config.yaml
head_dim: 64
positions: "rope"
attn_scale: 0.125
init_std_o: 0.00446
MLP neurons of a small language model. Each row is named by its layer, matrix (down: output weights) and neuron, and shows model dimensions 192-319. Each number is 500 + 50 x the weight over its row's rms, rounded and kept within 0 to 999. Numbers have three digits each. A neuron's up and down rows have the sign that makes its largest values positive.
A block is one neuron, or neurons of one layer that tend to fire together. After each block is what it responds to, as a language model described it from the Wikipedia text at the highest values.

L8.down1253:528464493481531550475485412474526547546492586565474411395504353595545489479472498511544485539464580465516518635517511556525417507497533509524513506525483440477564522575499483501467491469525612417569521413528494493558468449484487442475482530452466437528499476470427449557555463384613569562536440536543563480588497459528551416507510482516484514473555552508584459481531516470439517439478
Description: Mid-word proper-name pieces. Inner word pieces of proper names spelled out again after earlier mention, as in taxon binomials, surnames, and place names: Acanth-ur-us, Pol-ver-ino, P-ur-due.

L10.down50:481561564410450497498523505562559472476495541504433484526507427503490609452467445480451533494411606514474573523550616489521524452423507554463527539522492490511485487502513529445478470408504589527478454475495432533489558523513552470474486548529531637443574539521543478505447458475555508538498500519563514485525590459509508515385521451498525459541519491465478542582511473508460414498523
L10.down104:522503457432514493514595433577529447617502549527434490588467464489530521494561512528494491410480500401561545463483490480520490509472445566501382365480510533468518524506560486449528494509496381438433598523442527545501510516378499531613477449507547456509484492546518490573544506544482498489408423503556562464519549439532591492568468561427472531522527514522512409525537459557482532465538
L10.down107:518465537501466507533474528470521467575621495438470493488494514519596420435398486540532503479532514501528491499478413527492535495467497421557495486509485451516509384595461486553567463507489573540487558531471511525489579490539449540480529533389491458586427561465485571556481502417508534327432425476529471492367428436475484493495525454512514563423384507466492499463512534497528445514527
L10.down262:471469515475473520505533550493416545492451467485538477628560445565449477467505533505585559520592564490487604529496547551461471513403438432479480431498527467555461438478513463529525497544488539411502463462545498521457518463516560546519531469465473437487494430599583492504382586602607393507493436529504636594496554453497470517412446538597483472466490584542498475447576580478503480405436
L10.down502:551490556498445445492538421506473491480443524502510454453431476568481489512480493430506395465520442468453431466515535535555589539463400489431535604532531480474526546652382464537493399496539565548515514580455470553512523595445458445480423472557483483509467500556457525486521490493461522492459642478542415497479520479496460533472582558592477480482466549494467485565446501506377531399485
L10.down559:479454539483467480433567502541435430543480512491517495520486479466425440519557490485520524507515601563459459463490458461548518498468575521448511428500501401557477469466596508495563451461558406573466497528437470553525469525544543513452461588488570495547493398497636497501489438467481526473623368537544504448501494508430532525462446451498336504462441523565459528486587496438447520451516
L10.down641:577493495509441465515521527503469470484587494415456511507599545405491529533555418442479439414443549444553510453490492454530494419500540481436519495533471473598514531492480486429523496384486547569563529671513479584501438424469548473500466454541561483454476517471563506495411421577531395486449458509555445469512467480559602481461505526435569626508495499525456518509508520473446519414480
L10.down648:493478449563554519424523500576544484496481530529405560462598470443437482496457535493578441516515613460526548534563476468521502460547474458612496535476487523495535489539488506561525488464428547417535502469507551481494486513474503498506449448454543425501501572532398539498474478482540393483521492524555552507475589574606436523536480514475618504526527424524482568494596474483475455491594
L10.down715:563503473527511477444458436478532474523514472551469463568499485460563568514389523525457454412505577487501530512419578496532542544548535562480510502456572470576582546495553489540461461575584486548613510436544495606451493397490553512525516550469355521499493493558548448508449526476475572369486483466486542514445421426636496579551488479486511493429504512561517606480453533421464470417447
L10.down769:529512485547536482505444514472423468580476454471467504574421440521550492456488451491408559467455536453504535464530467543441466548434411429449471451536518451529458491507448497481494563501511472510560558501536477508447473522411481541426538436502425383440391487482529583536425529558400368479505545492479527545569479496414465495436480458464553538499489393494489447504528558532485624591444
L10.down789:454544447583528470501486561549463483566470513486439537459536430454569507519551469556571467427411467582518462474508518551451439530541510489467445501461497510483618521487558506491485451526541481504474533504528493487490511471507447489466566505566500451551422572514482576450575468429528573592447498548393511514546564429405497483442468573495503478543564461460303568509453457463528437522474
L10.down811:484405418623523478494500511520511559484421547514485507441467457549512544415504479492493543495538689462524489421478431522480474552487566425557397564602490440538536438519546472481563436489501548498456446475526560503537480574498524550580454477557539448555555525515461527594554481445472519446492484515491529462410451436424483525484534541541440449506456618550557498458519572430484455525479
L10.down1037:483644478375396474458491438487449465508560517449444559554430412489486514490473492570530553499556553441450408548516517431465517560474541470514515515476493545545490542574447518513386456472470512539583507513493429456507516525471494585508491483496465427534473417661467470443473500513457482474481577481503550580509522500480491521547415513481476451560543567550502557492466442477413442556558
L10.down1043:476539501402545395492528421435479529423565519594486496465654476558451555598594461487558494557457561506418466526451441504501478478507452561509434519526513519488477452490578447467481452438525508510494570477556585481516515488557472589459464588471455514452500566461544545531507457441532435429455357535541602419563560503479571480520427526528530492499562459565562499467448505389486539480456
L10.down1044:446571450517408400422439483467530508484513560512533512413532513511506512511510563438449453528540343537612564452515491561455472435454444503580545560497429371472483541522544562466571548470546573605442455466403494500533511465618394483498469618511502503576523519500486494488520423508435492520489501518446469405553521375419471482481540489464478554456518515544571466469528533539494554592523
L10.down1162:532479500509527434510502507471486479470552618453489528480467456580500537462507461515458479440448535455470490496473471492467543555438536539450534518434416587530582467454503525503434407446498446491600539562420561501597535560408476493537495470488491493496399594504464531494510463409441470521529512556515515524497481465489459393476531433596540504496570572553505474497539549458554570515370
Description: Mid-name word fragments. Interior subword pieces inside proper names, mostly surnames and place names in lists, tables and citations, such as Blan-ch-ard, Sher-id-an, H-ast-ings.

L3.down220:510426476464402478467521552544463488523440525489438526578527497512518529498494516534559536460473388502395444514476571446572607491515553479464439503489523525513439408469525560448555482381599512543554430521469513458546518456549515514564448452557491446579533524497417483596415497504567503463546536538542506525474517492478549576486501542431519459475462465479401532420492438501466531475451
L3.down283:432565526439485452582527489531506495402486468496515474552378462555488500580545537431525564548493460535521435501513507532504418473535486451596511517477514538475457511450540553511509443371546450417520500551470512466571446458433535498452463464547476459529503486528401479538549406555512430483529444423529589437464555449593506537448476523543525505539469427527458524528479465481404514492453
L3.down314:496571520497498394513468555480444562447512448525534395530386477548411554527556525541507463551585547419534574574535478509526516495465497565552443564490440482449487512527432483494514551503524434436502408573486504484488535512502506554396483530583596447470522568504451462479449500440525440519454535401430455430454564427504541587507477524511479542575469495555446593506564435523514508509471
L3.down1253:541572412527525439504413421549612549549543543526524549391433560530554548582524501533470531444494515455484528593496531566415415417477494420480515451445520498572432525552539514506472560559438442540485527477456509510485505612529453597475482540495539491544442513511479545478511478484521468377477430489530509444537485458469451503523536584552543504534471481580555511453558458487523466463480
Description: Word-internal fragment "ut". Mid-word fragments, mostly "ut" after a split-off first letter as in p-ut (put, shot put), c-ut(off) and g-uttatus, plus other inner word pieces.

L8.down79:520495531490482599446530451518505398487459491446529568474531472471549404472476440443526484560538516506485507487497492529476618525378483447534464610503476542470510456447491529540541500444550548531437514519449475567590492479512527502539471473435456595433438427451454472572482523576553589541603476470593461419509493429536417531570449601601550509536537474535522509566489505497528544482611
Description: Table row endings. Fires on the closing pipe-plus-newline that ends a row in Wikipedia tables (election results, sports stats, tracklists), usually right after a final number or empty cell; weaker on other cell separators and list commas.